MLP neurons of a small language model. Each row is named by its layer, matrix (gate and up: input weights) and neuron, and shows model dimensions 128-255. Each number is 500 + 40 x the weight over its row's rms, rounded and kept within 0 to 999. Numbers have three digits each. A neuron's up and down rows have the sign that makes its largest values positive.
A block is one neuron, or neurons of one layer that tend to fire together. After each block is what it responds to, as a language model described it from the Wikipedia text at the highest values.

L4.gate233:499463511458516576552465470514498529469522489483483430471475512498482543468537629475559500604554508499571508480453471512571488494531549499480475540438458499506485513515489396472586503411504527483479465588506518457529468418406558537539497488539531499516504484442538518500515478562462469470460531437497536470481480465506513461479416490544558448483532507472528590485500490505450492527570
L4.up233:461476497454424481545476534522514493499435536515535454461515547550530474462489458519508539496494483544576506520445453523553527509500502531536559552492481534502488541520552466518557515491448440480477544494472487425518509471505478558444554508490457531474456541492502532527467528425465515506523475522441532560582543535533532471537498459450494576480502448513522474543478520493505539460498
Description: Mid-word subword fragments. Interior subword pieces inside longer multi-token words that are not yet complete, such as dissimi-la-r, evac-ua-ted, rest-ora-tion, opp-one-nts.

L2.gate28:474403491501526539476475505548531544512532567518503457554450533481517521540489486450506453514516511482534542477535570427497469547495568482518481476511493440500523515476448523464486560487499434530540436513464509470556454495474449458480555496527539442507534482488525495542528494489514485575457498409520514527488502512536465458392559501499529493457533486488489469538444494522430557451408
L2.up28:526477475504480490485517475530517583472517559528456509471547548544570498496567498452550437579485450451419474441473484503501457497469499455534600472466490536457476504484487529453505531471519431474489484544416506461457477572461532552469465511485532473480460512445484456425531538484470496490553595527506485503533523434466448528430474476491491514473503515422508561441419498456477505492488
L2.gate234:460507476508454409525524438534481548504421480551511481490473521412524498464500521518458490466459494477527467550503508445616527456568527515468493533441577593500423528505514384540463475453569466574463513547435450540550462508491526534480479483485493479488436513487551567503557485531543506526559543471479511453492568507469465517498488490467506497522522473448486518462455501510483525477498
L2.up234:480534509502433424533471505472493529416472510507456415574555468497567484573453497482467478536445501497520447556491546475486529487569468564524510444487488454523442497435433505509481480444473489545507527549421585484486508528513504507526593507533526495486441550465544468428504519501472529549439517556441457497559509449469512499493501475503414497482476540476470525468486434574508544467555
L2.gate263:508520488489472504470520559523551544487445531523484462504502498494504467557453513489435537573518524437509493556505602483516491501508464515506523527471546461438500467534515524463534513504486467488492469494454642533502475482477487533505620413532487524443408511456462507480505558451508493492450508547473512464505504488517502494497480451404450507486523550468461541564460508538472482451551
L2.up263:552522482365454562526449550546506520521508514504544480502456473474509514535503605518493527506514513480497481565492492520585527451483528584412570442499622465433489451441546528445480481560504485469529466504438505535502503489485421555524524434558515484490464546484521486489510588494472480510467468500490462483451492596526457508481459498477483526530532500446466572482473493451440473489499
L2.gate402:574490485533447516502523496506513511394529527515505550535439499495576500486507476524435543520454471515488473448529541536501454515453535466451482495560498529514472493542567445489515467511499438467533499508516582599505477515478400456468589487475515529474449465476489474522454534473433517552508383447542456479501494493488445470479456525454495452565493519457472435490489490465532470451521
L2.up402:506473504548513517547539564531494563516423523474554525502459514514455496524531634438486516498526445524515578435497585527501476455516516520436436448462545500431435484442542492457511546601506514477525482468479549552432489525463453492536514462476512524456510460456556442498541454516445542457476488510490461517499471493551460499463488534465470502507487581499478502518458550488449429439491
L2.gate411:510512503533567487447499536537515500484424537580499420525484447488507472487527472558507423465474432444461536503497469514487457562446567508479481494517476477511478484513428518540519473552479416457468437446473553509483513506541495537539460515537483446473486513460548552506494513501537505466614503495511394507478498497520473526556488463491534485496495452435500544536469495505460526515532
L2.up411:512551508464536504466485509474465507499423496509446532537492512399439544472489538586483491576431436453530548534421531493550471542496564446435573531476493511520503468567491475522583497472464557457519461525415482454505471505494503465473576452520525441427508489495407500485484435494492432488521570589497366491503493544492484509536512507504539487481499513490518577495503481506464538477493
L2.gate602:517478425521530475496592539495528502501513574537430476513421462499516573503507472560567454505445499480499541490529494529495445447487532473384496573424464431501474514404476562475492494519441542497518472529447481482450514437526452458570475455499415399493483477492574494509553482470508447455522556561484457494453473472510550478571441526461493533489530508498452500544430557447520493464494
L2.up602:578495445559503537475450535534520580508444600472512527504476526511501564468495499507473449544452489529484558487502503503497463550532550554527516439436589477499484516483533489492493466474464543523541407545463524578459472510510569522535463460453424510513423500419445487422505507486477510455481548478475470490493444539493496514479476546461423493482426582514432427517459508496483445454483
L2.gate635:555488526491441548453494509487486543478518461568456498443499442450567523551445504499599551550503534432526513442457560440495500517490528436509492605516554484533496451503508462566520536438542470434501473490471491473503601533497488568486464459500577517522496514522473561543549469524444516537596436461455505504515405543451457466444473569485576489533472492496517537449538459554508574489410
L2.up635:566503459489482508466492552499528493483514501504464467469463510505594469632473485430528522482563489474483432529492479505484484490470473497474452422475475452532542528435438519521462421515400508501578464502487486509519494526501587515546439496510530524455577494487474537533536549471526442530453452508521451453481531539525579439459482536522569541479514473411463504490425518481518476532456
L2.gate687:505532391499514517459466561552525492484474530492527527527577494519510474530499520529516510428487549480536538483506569532552499531508430492513509463524550471411539421455485583545571558523497516489519362482506397521526487513499495534546489455442428542570510537426504445476546482463511471515489417422492452493469442450535574505448543506470479561555478483523452504482502532505464504512491
L2.up687:471485501522454465506542549511512513510511557496466493528509506487486540515482473486493499554457480508567488482449526479533499496551437462507445471506527563594511495437501548485505431533476480479543538506419477518473455564481501470522512446516601511492553468510521466565467469558573494529455444492474508450503450441515531496551515511521420473513475498533544461528463507579524480495570
Description: Country and nationality names. Final piece of country or nationality names, strongest on the period closing U.S., also States in United States, York, American, British, Norwegian; weaker on French du/des.

L4.gate433:484556507480433431432502569513539423503477565523522533490469507466518505534530453527527543459505494529505523502460477499532454488537497520474518481472518501459459510497489499461473530515528465534560453435566460486477546554498533529444503531480490506427503419418549456437489593517478501533570542481553485534472520451454496500458563480532528442489437458493366446502495482458507504559524
L4.up433:554562547564497439488538530530521486476512574512463427478511517466492550464469452538449545501417451477530438473494437421477500500577498418487532480478605506482532441499533523462424534548501549486523599514544480470467499499483582516517512476525549496444503530483479530505524533525521594433493512551515579522535428416546497524485505499525504524497477508512462529492506539497500479591552
Description: Word-initial fragment "co". Short opening word pieces, mostly "co" and sometimes "re", "la", "ro", that begin a longer split word, e.g. co|unsel, co|operation, co|ffee.

L9.gate94:495515462372487560542532598544501466519492433483450483491518508539468488491534469466501480457436449511461417508497462483544431471531471504513500513483555560412541538480506492517487390484507463508510460519521460480517560502481430504539449475506512442503468503493509521495461601478518448526516503530492507527434534435440483519459496519502513587552469495463513555465458472514474527548504
L9.up94:541480444534476468539525548491473484570492506556451546476517520548435605543471467504555547453526500566505458499536470455483458468477515489497506455566461505498457460508529438461478491497541528566522432525523466508540479458520521608441533511535508443557512499557551374492444441603515460466455513517509538443510545499512530481551491479453508492526408483496506476481428551470460506528419
L9.gate258:550526520479479515495451478538569474479533512483480427467545483429476519488475646452566460429535513476488519466516575474571455479625518518433467524514534526577482506551462501591514517504480491503522475504442540522438520437484467474476502498493524457483469447567463554453544488442481488510566535456503442482534469465504449523517530544476523419481490498518565482515494449466562470451548
L9.up258:522530517509499484453585538565518491490492465478542498490534500448509438430482518490553494491547545513474494446487504515471525466489558495462521582460484510521475540489507566509488444407573444489561566437551528524484531581499463515530495578533454569406486499469455438472417488544493505446528504528602524481496460559550475533495585527467515499538442521555481541485477480467504512527521
L9.gate292:531480472479482482485554514476468480514531559519438415502515500420489569504487449526513464422488419525484436496512487486466552510521543462541500506533485474518539561473473596591507494502510447442464470435504536540461510502542476503483509540504569464390493502415501469469546468498438528517485533482446496462463470457532559496518561485515540515457500556481524479520479433490487514534454
L9.up292:534510519523556441460478528570528500449524516521516455624479486468543581453540494527428494469399528497480518513540463492430478485554483546427464485525530485510455508481489467469460474495460434450475496476500567458492490536502454463528504459483540481531521435514429503522454511463527459571500468636568522490479547507592497527493516515580522494394476546524477455487483426507436511513492
L9.gate349:459554533418566494485492574393494507496524487442423514526475505494490478482471513450507438525458524548479493504511532477451552513436506473432496521482492403537494517448497418487581493549469497479536498538505463540451528508511475568469517485473547506524518471530509594517477504510579546532499563465439428520534537530506492481405513529495459532442550507505517518536537489498479514512553
L9.up349:446422526527478523513517497484460486499503554495488527523514474496481479555498443451619580501445493466490565516520508491535476548436457455544504440553595489483556487536482484523488512461519481528490488557486464458524501478573585502486503514465505508499527515482541559565480516503519557496499574461519520535515427557520502508501495453504449557519428487476417475411527536443547532552513
L9.gate419:458481553491593501537494454425485459487493563415469527492495499557544505526423464554501515460446498492483475465467516422509521563482441494547545481475520525411479550508494519533491513545448495471513505518453490490498501510497474521455483506526537518539555523557486418517506513509530463471502467524481465553536551457442499490509517436433519547532554506571503477512535541452468540562420
L9.up419:511462549463541511428504477526496517435524532493450518463522488543510532583512511478454472554455521478446466509468451478607508573499518474448579462517561457485522517461549464532498436463539584489559516410569450531493516514505514551485483481524477494566461498559501450464529438516528441441462509492447460547508593485436527463568447479511522469543525470470498531477493464551493576479538
L9.gate423:514453503488512531517500545475558495526504509508465512469547508473477464606522474537486535472527445534499452487561480462512556450524482505494470451525535504526503483478483572513511496473445504489479492491494489458420589522425486504451471499484471476515452462500476487482469568549520481538567475543457511560480525474526514460493530395469435550476472541473530567481551513539533509554510
L9.up423:489551515456526509517505474534453466475442517507513542550558599499501558532553482529534416454568443458460482483516428479535497504570585479503508429533452514477411481497559468451560585502456549479478504458504541441479490512498496486508516536461465512504477479497468464475486592554526506456536513587445500471538565435511518528470490490558513450426516463478519523498422568468501521507554
L9.gate473:480468441558527580567525468508486477528574519494594520560433532540514530487533474566561571475582499506457480450481491489547528513516500594519522488470487433436459475545553551525425534446512509481523557522536480501513503545507475546527517471510522514504550483471501439533534510452562526481539546506576472536507521499501454487478570490542567491453470510535474548479523471530496560554510
L9.up473:473495478448511458540588531489540542478526464490511520531495457545552492460584524421512525550493472501426514484499534500438559505577540489472534501481526479423440464560503424476512438523539563502524514478500458515493467516488528421462521507547549492571518526543518513509513551465521470506505466395503502497466427454539585470531493507508504625527501516536501583505543534532530560486481
L9.gate482:507503506468528466499501500549441489493581555558540488520561508545476461471456531491466462490513449530554545568437415500437585622496460549504574485483528543561514557473475535526519466474448535561514493473501499481521488578443469528518416494545442497491467442440507483438478531473540550506471495533529418538526529524517546552520490506499508542480500579494432511543529411472453519514457
L9.up482:520479556405496515465482555510533527453495522557493477494428499523486459449515510436467510574469476517487519478567466518552493519469497500431508486442538489507515463566551429472494486447475509506554498447534430420474496525549525493518576475492521457452504517497519541489513528487533579547486418437521536449494407483564483498512516468492501506463508515471480488479517515492523542483482
Description: Word-start fragments. Initial subword pieces that begin a longer word split into several tokens, such as fo (folded, fostering), co (cooperative, cousin), and conce.

L9.gate82:517517562451493529557494511541491499560475543509434601502523492494479546475423515482507479513492544457577475507486543550500518508538433465383560521438459515377577514497488504502529504502534529515536557531482498539456501528468536519473513531458525485491466469439490494465430482444563468488483503505454580490438482474463522544502498460563523491497529384508492520513557463445485478465484
L9.up82:549476428460500555480468545438650473487553495451550536450470502487527544561491484566466477483495536511475543442566490484501569524518495438469484477515441460472449503534502569405565531470469488517525470557502561553553538556531466501520580527498462564578510470542517451464489544524532558468511509443487516517434521429519456472519511526527483558526502548530494539529513448562491478533540
L9.gate143:520485471453466444486511511439550479549486531556458490559502554510483533466560496470547552484462544489501484509536525511540425485426502477539465483455452497585528443520587487530552458503467525460523424498571536450526525530518409566556488463528569522536513425505507530451488467492542511473520487473526448549540471528459553465543501551473487528447476524451486509550467555447489463466449
L9.up143:532442538547443414491499553405511501470528524565540419554495546498548525551440569457453504514483506450565460485485476474578564473476496537504457504474513483490489514514525503490529515558436547461486477534495546516472532526453479463506520521492514482470590446517461519528569489446510462532497404551471443508476455568529517560507620469488530499554499535530477454510524459509585439535499
L9.gate511:463451467481552524481513523490481504551523514537509441531479458396524588516453531537427480466548475491547474481463452471483558461538464498488477440541540508489555484484509493532490535499428449532520482457562477567475471467463462564488472526494481469561447579496480547523529521542471444444501565491485515589560576457476582525539493549512569487521454520473498505503556513477557468457440
L9.up511:454472537491500500518539474495495444466558535492528539509569506477509505505468558503513457569462528515522476511467450491413498459551478526482466518548516491442515491477615454520471451495472516499509387544475489477566514547447515507521469474503419418472516433604490526491473496469504490472563444450444455539551574477515469490493500549527504519501498463455437456559524412427431583481500
L9.gate520:402458561474553501491487550431524514517433586477439528445495506511545530478507511545561535496460486475527433434472492516573474468521446435518490572552537445480543517510507581528514500486507490513513474512529480511529553524522468454412496503456470518502489518522477482490400506538597429595522486568495471538474501518401514562560527532468470479432467475460500507522570444496507492541513
L9.up520:467500539499502560545565548527542510465566519610508490431487516441475471526481470486516549494535469514493491574465473541451484451563475495497465480462499553503534519448554526547473520444494470501563508546529485592525498494445552445495432503462468451529417497496439500563542495451524606471510500514405604478506510496469443485499537495469455528429533491507483519562531552553504558528467
L9.gate562:466486504514439601529523507526527540539539534542473476476532513442460525468471454425510498523545516396544507517441499538510458481442493515482569528420486479517511497531500467588474505406455524466553492522451559566448499496514495496497459566432446471455576485548452537474483485517468493450486559463437542441441558482489480522449534563536461499430523505442517444618459502447526497492416
L9.up562:466494501529537473542497482546531473488382524510513511547412432440439508480512584469558506545488547467461527497433507493541443453503457565468493426498550424486525546490543563462522464474421510505459449534508507491530439453492567503504455535416517531510456479526533488479465501484499543578492510461480494468398522424465531535486488539468492470510562476442525467538524486457527524547411
L9.gate594:586514509441501513533553443466460476464580469545520445473468482508530553499527523447498492499447476455498500442517497442471546456449523452514501485509470504494500449564552464502490534523448515487538499450540483480455472524499483604465533448578461496492491554522543468539496505534492476480541507424523485486493423515498559473595491461527479530476546568506549547473504518477534481501488
L9.up594:555447479500456496508501537485505442532456480536531474521532402626524504520456554483454559551502493559495442447474484516440538502525469451514488507468446524456483523477553453469495462541470537470516497523484471508452526471493586540529518489535431517465558552437473471524506512380544546502475491496490504462496461396494538535474524509459593592510485425436512548527495491503457543502405
L9.gate596:481510416564474464571513475534580517471479484437538423561531508534500486533488520509506483540545551524553409464507488424498498559479462505531498486525559504471490473507427518526521519476421523510490482522457513542468454522467439503549464487519511456534512485495555515495554457529463471467483528419434542453543510479384493502455520524573513497481512446493578515528493444461505491468488
L9.up596:495470572437559550518476500480494506471472498530447474475550419496545506476467464479489497463510496468537522472507441481479536518551526446543554492474587575540514476541460534402486494473499438508517487549495576468447447446516411571459488518516472520441550537484505484530497470494550591524505531554540530496551514492534511494479505482538509539439559516500480566511598459517498546564492
L9.gate667:506402526451448416462549460469498495487467502519450441507525421543515510534527568465460520499542566567543502462491525459512562455451478521429530555521539521507484479468566515505487473513470462494535506501535507595490466552487514523390498444468533470487483502445501544539436490546546490479458509551456550488509469529436522498502537470489524529533542451544478594589492540533466425541434
L9.up667:501434508470528564469506452470514464537463447496495535543530508517541463456521551550584512441528525471540486456446468526528480491455525510478516542525489499485513488533487483570476522535513472484481519522503470537423497523511612510459488468545486500519575509540492442524497486493544435438441457491449468487552511574467468472484516493571494561527488458602464474541518475499496464431465
Description: Mid-word syllable fragments. Middle syllable pieces inside long Latinate words split into several tokens, such as dissimi-la-r, elimi-na-ted, comprehen-si-vely, disadvan-ta-ged.

L9.gate68:466529547517528610489495480520481425466498522452521470520504491559571464559516546541475481444546504491478579469492447453511524425449545436498512476597466521419549529455464548477452536526476465512539466461507510435528548463535524533508585526440433511599465490461488423492446552464478432537568437510508480514527475529480498489491520481452519551537409481454499454555456515486550479525498
L9.up68:480439575439486503448502470424494448462490480525526424407499475471440458600526498506551515511533527588480482461473444497480482436458494469506504509496442484516512500465584461562577502439494479515499505517489441554530556529574504492494483444466551527545556509459491410563532504434491442559602470459476504460525516501547490491492520509447493550538486530416505573546525405521464465557440
L9.gate319:539452541540486525480469546509447481522503474552494587507491478550493498529472493509415503511604520572471469495520551439588501496512469552522483545540474505535436465544539556606514524512427487508536487503505531465468511479502471427534516485450489502549465417488524494487530472516496462587509504442510441431436489534496530530461501405483453509507551436502423502580563476464491471545463
L9.up319:492450482510509538491480589617449475483475448428474488506498498503419472483505461484508586451500550475464488551533538455466524443490525482434480504547466453452454498501543451609550540551466515525556526455480513530547522422526556450505514532377469507445480567485486521487524489395506518554493514500508549480616496516447521469482531528537520485549589513519458492492525467483567495558461
L9.gate325:544498493486448540514545484551426468459593513518509469524472479453478560479448561505553499518488467507544574461396497496439506486522541513527573552512466483529481550485548521446522510443449500520427500464487519572446490462495535505564482554529476528511445522471492425628511478527558497461459525457468472491499509456517542519432462477495520518520575513476430478425511433524508481486470
L9.up325:549491479476466434513503443465506581534464443536498509526467502532467546526487468558448506497466434509517489454497479474456548502543423501511544536500500467449455453489555491476434504459499551504526538446547475490521450523508475482510577485519440403475451521425526505511495484479538455497517549482459496481490455420481525598556572468490437540493515528505507478585469560480534431538475
L9.gate367:541475461407442573530535435526445531499502494554502503595478508495518508454457518455480463546486493558525565439495524527489495485541465584468553516478497486502559479498437558551571444537485504528496468439519598507487490541483469511442482495511530554508432480484498516617539472498484458513582468478497444420531536579514430554464503426451445528539467468479480492494530420552532445551509
L9.up367:455531518558556473455485626445379545490574542496383483518498494542493423538524496486479447457466524454545566491563584525472509485491437547530543548481504454451488567445521439513483510500521499476531532484503488520534488533513592473503515467481492484582528515480440488496513451522451488548504481535478591466534464455500472506552582489485485429513522544483442470561525488551486490532525
L9.gate407:410474500520506536512558517429478580484556448506520519508536493458431466405518508528507568442507538466485521428532506509481497523411571490569493497525523472526504413497562493520532452539470464521484550466420559549513474550500517528512466465520493497504483466519491409552524513499481473565534503461512558517486435503562522552517550481499500547503533491556478523478443440528528475446469
L9.up407:579523518537494599471440491491441522472424498577409531533545502417516528494387460473545472488491480512510562515484508526562453513543469519601500434554416549560434462492527510510482494473545492503489429497446513449476556519465532533502585545473492491456530511482474523538477523507490425566489562530479488471421488498471498516463477542477409473563500514488530498500536502552527539511516
L9.gate491:534581472438502524422508476475412424518523490507514553434443493493599453590486534512512502587507549486518462449447561508504580505490569427457578488500463431457538519423400516498501508502560484539538484485517506513514467496483517501461469479497472480487508561382542502438470434532531449551491536493513562458542506515536493550496512453476528475487503463478569543532523524544460499509469
L9.up491:502560472565599523503540477521460408526508525452417528461455548550508462460491461464508515502544546488487548496485480478443461445519566572464501427498433446469533522472510480522543445417479530545462511513578492486473501600471501566540540537533457544454524516507492475489402509600522529495485516495482542506490451454476516486489495453508551499500483444537528528528525560485473494530539
L9.gate539:469443512541399491466535511545426572513555510532506471468454549543433484494435524507517438595569514545473489434523556504538500570478556576474512516572552468507532551559489457560540495540496508493439525492534536494494542541553458567522502569497542473534457499476493502572482464446499458483580508497504532485492489502510482511501563515534513512511554526552519419490509462537479552525542
L9.up539:452475562493459520548569543459522507457537511571439416510512467563459577486425514504470505557485516516498442432470493459494518505530508521486562534592491546482467506509552472428530521545552562549508505412550548482468520494455547525528458544536491542523470537443467489487465455474557482535482445482493555527476470504467380501504416551464500567474538506488479539466495440558507452503474
L9.gate546:526546523465489504472523552483473435487428465514461476481532506498450480515470397478520568526505508511529558409533528456491459513479562498523467482508420481565472496459481525488453546452551453544552442510532455537564515483540535505520475506471510532515580500495482511509525492477470517537492527515518452476468455543486425609487474502477541440463442564540444516508588502509509534634532
L9.up546:454589527477483484425518463480485542508533478487461526459516519447462486461482399539529526454498500497483545465517483521492523504522540468546559520492490540535537465532517510538441427448481469490527520463559555437484433501499486535528492516541560571544559430417487521499530466481443515441501516569496506441535530507478523471497421447509469469484559438530417523462547512469548494434603
Description: Upcoming country/place name. Tokens right before or inside a country or place name, such as Sl|ova|kia, "near Canada," "in New York," "returned to Nigeria."

L2.gate39:506558518518408491506519519574570468501452511475482476501501466508475464531460538455471470465540455484440520603502442477491522461505503488489532545430535538510436499485392560515500544462445406401521515495553531480507464571486510486544509485441488493509550468537500517479527536535503502470506564469483551466460529459491536592539473520542461552548462480497488484514448560531469509487448
L2.up39:515446549505456548437490477490551517509499453545446541509465482501437472497572507511489483488444517511501472546446541503543503486515498535495541553505495491557496531427524582470480476431475525493526476477522499477491510404453542472532481468495524489525467513548414416506523449539463527478443509495502514488490454422485522506494496480447522487559444440460487495512598531501518550574483
L2.gate241:499560543557455411458501451460446473478528454479494480536528456515503490515469545548462528507448543486552485502557513469509610481491541493516544478474499424467498507532543481474524470431456540472542469479501535490506519553469494525593524583398429454500459479497488561540468558507581432525515438447507454487547495474489497466519525489513510447395492474473497490477513534510544448408502
L2.up241:436428489519447478488436595563466530555519538526534504510563420439444502478573566527486481532515506548478465505477513532483448447526512538517463526509454556467498458477516527503501527470521537496463473484560523498502471502520469502524517517513557472474551500520504479623483565554529515525449502522565535532504495547484454434468487459495579474456450515531483517582491451485499492431553
L2.gate404:448565538452455527452480485541506527542465576491551507482580493480562488469478486495500606461489561442436512506533534498541509393472528453509512585491483487478452395476437498450517512496477461489574445507474520503509460549523547501539512554505507515516613569498472470449520545440470528471539564515503478446506584453505568535517532511495554528491452497503430546536492508505510497485468
L2.up404:524502495483491541457481484529572545448496474480521484481496542487592534462554457491501495460570526475472555502511557487498496502557529599475488484409523478502493446477507596503514436511439479516509427501479428520517487427541513524494537538503496534461514505460484465441390477454446498473471462480497473422528538484508506542535519463467571471504412517525395504531523582460455510528564
L2.gate492:468472546478511483560481479530507491486563434505534517547499501488539467473497530481552537436507539529449514510550528495591495510507442439518538482521509459514527487524483502567518480461474513450503539557496499522560481531465449443561518588495481387487490487505489464484518465470499493428529507453518499528451527535586515539477499485548467422514400518501409443537578491508431519450527
L2.up492:557503521572556437489563531505595474456536461453506487498578466512522551537577539446514444490594467469472470564504509495431506570471508481465487500451497514486480449504448562483507554448451503534494465490463502469544482539591495465485480547571516488510500513506480503554516491488500458503481557430501488491485539448536485466486606453548551470625484483505450505522487496459589489525475
L2.gate605:447472531394483519573485527515516476519551519435423476545476476561559476487535554545586466458528512513457557530519504503491515451504498482461489453524538516531545429533541533582542449513457491461487479439513500524455496550430456450535518446512490481509477445559497525449498475489588496493533552468472438500495445475517439468474472448509543464552466512449438550584553526499498527532431
L2.up605:513537530441455471514534537537537578485513572435520457529590522486508595509509515522473506521489450494490452511530433522531484468535481597546581486430538517538542523469464555500456456450489462563509460560457465507506493520538470523526454527502395463524475454546555524492569542567495484461511530510464515435510512507473539492507437544453531455556450518483387493472528532502485423472511
L2.gate609:539526553534497456549481511550551429501484476498536498590505505520505489504507515572545454415476506487479553483502453532528499462435451506502511485459568505474556456495461495576528498416536564489592560446531535535465462502498468539488471553493532521450445449472435504548456493529581450552529438533482438471509518462502533526493470541485533495473488493453389443491492512484529470521524
L2.up609:499495471579467489505486530475547532515481537469506516486441497493481483504495565523531500466509538542465450517468579549514434483505559520478479453487549475411437464406464482441518456477490466491469440551599466507441485460538535588469524492423509528502555514503497477556469471571456510535468466553568467520529528535531499484501439503447478443509464473516427508512548482493560492483433
L2.gate649:479547549596477483487467465515482584483443476470524495538448467478538536471480504509476482557445478424474465553521496476544485540478445507557551504449515439504549558518496472559499452469470488534498490534481516544523475528476542503554481495464506485448563429541491473455502512477552470554510449447502449488481483474500541489561542433477542465483583502424559540515497485537526513514448
L2.up649:531522542568514561513531524569461475475511512544560520555412493574515542526628495502499517549477477493474499477499458513502409534531499505544561504475568516448548484508454535562445508474492510403457506533534482499486442434443457419520475576459553487473509434497523488469471467462536503498482504478521532427514568441494525520453534516483511584469518464494572508469576482527510509453478
L2.gate662:530504499509520485506482478493574513413520516474525484473532435485537498444515513514418510498424575534510450492576541490433520514549474464412511584516464479487403512500525483456468510503455558508479477535517507419520473449506548559461513498508543542493488476498444493517424545536510471461522538447423565515505471511563488494578479528502499512477527509484485562465537536433527505543522
L2.up662:462488434472569416531525517513485498510485561443454513448533523569472541539545441513470418478428545465456443477493492453441484521520469550416511442500514497594533490458514516475584565484556501472489583515489484507532467503450486493516486484516503532508455528349438497520414517461535519497444535534507505522520522532473593489553515520452594488529516505496466512531459502513504461565438
Description: Mid-word fragments. Word-internal subword pieces, often "men"/"min"/"mi", inside longer words split across tokens, e.g. pheno-men-a, di-min-ished, nego-ti-ate.

L4.gate574:551454495468434479470465541576486520525533505571441414530538465494453504496480475494501481501505505504419471522541549470571489480477532432459526535433537455485544426458554537518515471556462543501536479477528500501528431507455522487540549432517546530493551537466477527563594480499513544470549510465531461461518492463461516499498546467541531525503533494566453494542469534485550524537471
L4.up574:464499468508391496472480537542456524492451479584424514503515502478465418580458482567462519465483552481474455518467528405483450476416486534471453472423507441455544523409491534468507501489423493508488519483483507574528513524457562490468568486492496514520507542523528487530526500529534542431500510456491488544490499531514546426497588495470430511489426501554478483474501547518479547568567
Description: Place-name completions. Final token that completes a city, region or country name, often a word-piece ending such as Frankf-urt, Stockhol-m, Leipzi-g, or York in New York.